config.yaml
head_dim: 32
decay_shape: "pow"
max_steps: 11127
MLP neurons of a small language model. Each row is named by its layer, matrix (gate and up: input weights) and neuron, and shows model dimensions 32-95. Each number is 50 + 15 x the weight over its row's rms, rounded and kept within 0 to 99. A neuron's up and down rows have the sign that makes its largest values positive.
Before each neuron's rows, "fires in" lists the words (lower case) most often at its 100 highest values on Wikipedia text that the model never trained on.

fires in: "years", "year", "week", "december"
L8.gate20:65 76 15 54 42 51 22 53 60 38 29 43 36 45 26 62 58 59 38 56 43 46 39 56 24 62 34 43 57 38 56 38 50 41 32 55 47 51 11 38 51 43 61 61 44 55 55 27 41 37 61 51 57 56 79 42 62 31 67 33 43 75 78 62
L8.up20:32 23 66 43 51 61 71 35 29 50 53 47 60 59 72 75 80 57 43 55 57 61 48 71 64 59 33 50 76 37 55 28 19 65 13 50 55 46 46 36 60 32 42 51 35 58 44 47 27 40 33 67 48 52 50 51 68 38 29 35 31 55 61 70

fires in: "this", "three", "through", "those", "third"
L4.gate338:46 57 63 45 42 27 46 57 38 50 57 51 54 63 61 43 58 54 54 57 46 41 48 59 78 44 42 25 49 44 52 19 21 61 39 55 27 43 47 60 69 23 65 50 65 56 56 34 55 32 55 48 55 84 46 39 17 74 74 41 46 49 16 49
L4.up338:66 61 62 40 52 37 49 46 85 41 50 58 59 66 58 67 55 34 35 58 38 44 48 34 54 69 25 45 60 77 46 56 27 34 41 57 27 68 55 70 56 56 40 43 39 57 76 24 47 36 60 36 54 52 46 66 38 60 27 28 48 34 38 26

fires in: "it", "its", "itself"
L6.gate314:50 24 36 43 54 40 52 56 70 31 59 68 59 38 52 74 39 39 49 43 30 68 49 32 76 69 33 47 39 36 59 45 40 58 51 29 70 31 27 54 41 63 63 25 23 37 51 55 63 33 72 60 80 60 35 26 86 43 39 45 67 35 73 31
L6.up314:65 57 42 55 55 52 52 33 49 45 66 60 55 32 73 68 46 62 34 60 45 51 32 76 81 57 57 54 62 60 59 23 19 44 66 43 58 19 33 49 69 42 40 67 59 47 32 39 52 52 34 48 34 73 51 72 42 56 67 29 64 57 46 51

fires in: "s", "indian", "american", "european"
L6.gate55:21 55 50 39 52 53 42 36 41 43 41 44 55 21 65 43 33 53 45 30 50 82 17 24 47 66 38 31 35 57 38 51 90 52 47 44 24 44 53 49 51 55 61 55 58 39 61 26 81 61 64 48 65 15 62 62 66 56 42 51 18 55 67 51
L6.up55:22 56 54 59 46 54 13 37 49 40 55 70 39 46 36 31 38 45 56 58 27 49 47 27 26 42 67 57 37 38 49 41 47 48 59 41 57 61 30 57 42 59 52 49 40 25 38 41 52 69 33 36 51 41 68 32 72 52 68 57 20 57 58 57

fires in: "county", "country", "produced", "producing", "provides"
L7.gate33:36 42 35 65 86 31 37 48 54 62 87 56 50 25 35 51 63 18 45 60 44 56 56 54 45 45 64 53 45 50 74 59 56 66 35 61 52 31 41 31 48 65 42 70 24 37 44 27 41 63 83 72 22 49 49 64 70 51 58 25 42 31 52 43
L7.up33:54 34 27 43 42 48 84 47 41 60 57 76 47 37 58 35 35 61 29 41 45 37 83 49 42 45 66 29 43 57 49 19 61 24 26 65 62 51 32 52 21 39 86 61 52 60 54 56 55 37 49 58 44 33 60 59 66 55 61 82 22 49 66 10

fires in: "a", "after", "according", "as", "an", "at"
L7.gate121:41 59 63 25 63 62 34 67 37 31 42 64 51 27 43 47 50 53 44 56 36 77 57 65 23 45 51 57 41 13 24 61 80 54 58 38 14 46 67 54 58 56 58 65 62 37 67 31 55 57 52 40 33 46 30 44 52 34 35 80 34 30 47 49
L7.up121:34 46 53 19 44 40 54 31 42 37 56 48 62 42 40 52 42 80 44 43 32 40 74 55 47 44 46 50 33 59 43 42 41 41 81 45 49 34 20 42 44 19 61 78 60 29 43 37 58 72 63 47 34 81 53 21 35 56 58 66 64 58 33 43

fires in: "from", "between", "series", "became", "in"
L6.gate189:38 68 24 50 50 20 39 24 55 69 68 39 41 36 37 29 84 65 26 28 22 56 57 55 59 57 52 44 47 66 74 37 62 73 82 52 37 38 53 54 44 48 46 58 62 23 42 50 52 53 37 25 44 48 37 41 77 58 79 77 79 75 49 70
L6.up189:33 49 65 12 45 58 73 39 31 40 72 44 03 32 45 49 47 88 31 37 22 47 41 61 37 67 55 44 55 39 55 22 51 80 99 54 51 46 60 49 43 55 45 54 52 65 58 72 80 51 44 67 47 63 63 61 75 59 70 65 59 50 45 65

fires in: "was"
L4.gate37:32 48 82 57 42 44 46 61 49 45 53 26 62 91 26 63 63 40 26 43 50 23 29 31 56 29 64 56 57 42 40 41 54 78 29 62 53 64 50 64 59 50 67 53 75 75 45 42 78 58 71 38 50 60 56 68 54 76 50 40 44 67 11 70
L4.up37:25 59 55 40 30 30 37 60 50 51 50 48 38 64 43 61 71 30 40 59 56 44 47 62 35 39 52 43 42 49 68 22 14 56 16 16 46 53 48 50 67 54 42 52 56 76 17 50 45 33 65 59 29 46 54 62 73 77 44 59 40 51 63 47

fires in: "was"
L4.gate360:64 70 56 77 61 60 13 35 54 47 55 58 53 76 34 27 42 47 37 54 69 75 20 45 45 54 75 74 45 42 36 42 65 60 40 24 51 23 48 27 26 32 33 54 69 48 44 37 67 53 54 59 35 41 57 78 43 33 54 58 64 65 48 75
L4.up360:50 50 58 62 44 33 44 46 36 49 67 64 53 64 56 59 59 62 51 63 10 53 67 27 34 50 56 66 32 38 27 64 45 62 73 48 48 23 59 57 40 27 62 64 78 41 44 38 72 77 82 44 53 63 53 65 28 29 52 32 32 58 37 66

fires in: "after", "in", "africa", "at"
L4.gate325:20 41 36 56 66 52 70 39 66 60 40 56 70 63 47 46 48 79 68 55 37 33 74 47 62 50 33 52 48 40 49 53 72 41 71 69 25 76 59 36 45 50 64 31 55 45 56 29 64 62 87 50 69 25 74 36 48 69 53 49 39 58 65 58
L4.up325:60 45 31 18 31 56 71 45 73 77 52 62 77 52 46 46 50 56 36 56 61 74 70 31 64 44 74 34 42 54 47 66 54 61 63 72 21 69 45 09 65 39 46 55 54 50 21 27 56 52 56 38 57 66 70 63 36 45 54 51 58 65 45 66

fires in: "it", "run", "tour", "its", "tournament", "him"
L8.gate63:53 61 47 41 69 55 46 64 67 59 49 43 34 41 39 50 54 92 40 26 23 47 43 51 53 59 45 28 66 59 35 39 47 68 64 57 52 40 61 55 58 46 45 38 66 24 42 51 56 46 31 56 66 36 38 74 50 47 27 19 52 48 65 51
L8.up63:15 42 59 50 46 46 56 56 59 48 50 47 52 30 68 48 60 50 58 42 25 38 56 74 31 52 74 52 67 52 67 78 46 39 52 39 65 60 33 35 61 63 42 51 32 83 20 42 68 35 65 32 52 74 46 63 49 48 48 31 65 37 13 43

fires in: "be", "are", "is", "became", "very"
L6.gate26:33 42 60 38 00 27 33 74 42 75 48 68 62 40 60 62 57 53 41 48 56 41 63 51 69 37 57 44 54 57 50 39 58 57 81 18 55 47 69 69 25 48 55 41 57 85 57 68 47 17 76 55 37 31 49 29 40 53 53 48 53 43 39 54
L6.up26:43 56 65 34 47 59 61 55 42 50 39 27 36 56 37 79 34 64 77 10 48 54 37 37 79 06 40 80 54 56 58 51 63 66 31 44 66 47 77 37 44 64 50 37 64 48 18 47 55 45 73 30 54 53 59 56 41 56 33 48 53 43 75 55

fires in: "from"
L4.gate145:37 84 45 44 47 50 30 48 63 52 56 52 29 66 62 60 39 32 58 66 16 71 35 52 65 72 40 40 67 34 47 58 67 66 60 47 40 52 60 52 09 75 46 51 51 40 39 23 47 72 70 56 70 65 48 48 51 35 66 55 57 79 40 40
L4.up145:28 27 73 34 67 18 62 10 28 51 83 67 44 15 45 57 44 58 43 47 43 66 51 33 59 24 46 32 42 58 66 39 50 61 99 71 66 44 86 54 50 44 53 66 44 45 51 40 51 40 28 72 33 37 12 47 61 64 45 74 26 22 48 49

fires in: "through", "than", "three", "department", "this", "deputy"
L6.gate248:80 54 82 51 44 19 37 42 39 77 51 41 33 34 41 63 65 67 36 57 55 66 14 82 31 53 42 50 44 41 67 43 38 45 31 59 43 49 27 39 51 24 76 45 32 45 44 76 74 48 48 36 68 60 41 44 65 48 50 46 83 48 67 19
L6.up248:41 47 72 44 44 38 61 50 45 45 26 75 32 58 60 39 32 49 45 38 36 45 55 20 66 40 52 28 64 53 57 62 43 42 51 61 45 14 39 49 57 65 43 35 80 49 47 68 50 40 56 45 58 55 34 54 39 47 30 29 39 47 68 23

fires in: "appointed", "government", "league", "returned", "governor", "township"
L7.gate107:52 51 74 23 35 54 44 54 44 50 48 36 36 21 49 73 36 70 56 74 42 53 50 53 47 72 44 68 76 32 59 28 41 64 50 47 51 47 69 45 40 16 62 38 63 49 47 38 22 37 90 64 27 11 44 50 43 66 68 20 39 51 32 41
L7.up107:67 59 49 58 71 73 43 86 38 72 49 54 20 60 75 61 59 45 60 42 49 55 45 41 39 41 76 50 69 61 53 65 72 47 81 47 73 59 44 53 54 74 46 38 64 31 42 58 49 75 62 45 48 45 49 60 40 62 49 32 41 72 98 47

fires in: "was", "is"
L7.gate20:77 62 81 59 28 45 54 71 68 53 82 54 28 61 61 54 81 45 62 41 59 36 59 43 55 56 53 49 46 59 48 28 39 66 69 63 47 70 28 35 44 61 30 49 83 62 41 35 53 35 60 33 17 45 71 55 49 62 77 29 52 60 61 46
L7.up20:47 63 38 48 49 60 50 61 50 88 75 46 33 69 53 23 56 89 47 60 49 31 39 38 68 10 64 51 66 67 45 54 54 48 43 58 45 56 56 50 74 55 48 55 75 49 27 28 56 58 70 53 20 67 55 51 34 31 42 50 67 54 71 42

fires in: "school", "such", "county", "country", "schools", "practice"
L3.gate339:49 42 61 40 44 34 58 46 44 32 48 35 51 24 59 56 70 41 59 26 37 39 63 51 61 24 08 19 63 36 67 57 25 32 48 73 58 28 35 53 34 39 51 27 39 73 73 42 31 50 38 38 48 41 39 60 73 68 24 81 37 28 52 30
L3.up339:54 46 51 45 42 48 51 66 57 62 53 64 46 35 33 56 62 65 57 36 46 36 45 62 42 59 63 20 08 49 56 50 75 68 41 44 81 47 26 49 51 65 42 51 26 51 73 60 61 60 55 65 56 41 46 68 74 39 69 68 33 61 42 66

fires in: "through", "this", "three", "than", "those"
L3.gate133:57 60 68 49 70 53 61 18 48 62 39 77 39 31 27 46 51 57 35 52 59 48 60 63 99 49 58 24 67 57 72 47 42 66 62 41 39 65 45 39 70 29 51 32 53 62 52 59 35 47 68 50 61 33 58 58 55 62 58 29 29 59 58 33
L3.up133:60 52 64 82 53 33 46 47 57 38 48 49 15 50 43 55 71 58 28 26 65 57 25 51 70 63 24 26 48 39 46 29 62 70 29 46 60 46 35 31 55 43 53 33 56 49 56 57 53 37 61 36 39 37 62 88 48 31 31 19 40 40 58 55

fires in: "team", "several", "season", "seat", "see", "selected"
L3.gate372:39 56 48 48 06 38 27 41 71 26 49 52 53 54 21 54 60 80 63 30 41 54 63 92 58 36 53 50 64 59 37 33 56 59 67 70 62 70 56 41 42 37 49 50 58 39 64 33 45 48 41 48 30 26 45 38 56 57 43 40 40 51 41 41
L3.up372:58 46 46 33 55 40 63 52 45 43 50 49 71 63 34 68 62 70 47 46 38 66 50 51 38 14 56 58 55 55 46 52 41 57 82 75 20 44 64 33 65 77 62 48 63 42 40 80 54 35 49 64 59 48 38 64 52 48 58 28 52 35 55 36

fires in: "is", "are", "area"
L4.gate261:62 38 31 72 53 65 44 73 62 72 75 85 65 47 61 33 57 64 40 41 50 51 65 58 86 16 43 54 50 51 55 38 30 55 55 33 16 72 41 45 39 50 41 70 41 73 40 42 48 26 78 46 59 56 68 49 64 41 53 55 31 46 76 38
L4.up261:58 16 42 48 51 51 23 75 64 75 39 55 37 48 69 45 79 50 45 54 49 45 56 53 68 48 38 66 34 61 75 69 48 61 50 48 67 35 66 41 44 52 73 76 42 72 43 55 22 58 47 33 57 28 73 35 66 41 43 50 68 51 24 38

fires in: "john", "government", "technology", "governor", "czech", "chief"
L6.gate225:72 61 57 74 15 66 82 69 27 56 23 55 52 50 31 55 44 63 33 62 29 53 34 39 53 63 32 64 49 56 61 36 44 46 41 18 11 79 25 33 67 39 47 57 77 48 71 58 56 69 63 58 38 58 43 46 43 49 28 43 43 47 48 64
L6.up225:55 48 57 18 59 66 54 62 30 50 26 28 61 25 46 48 49 40 68 34 64 45 42 38 59 26 26 58 66 72 57 62 26 47 50 47 41 34 40 43 49 63 44 41 55 46 38 42 40 71 60 65 48 61 07 78 58 35 16 13 47 50 58 49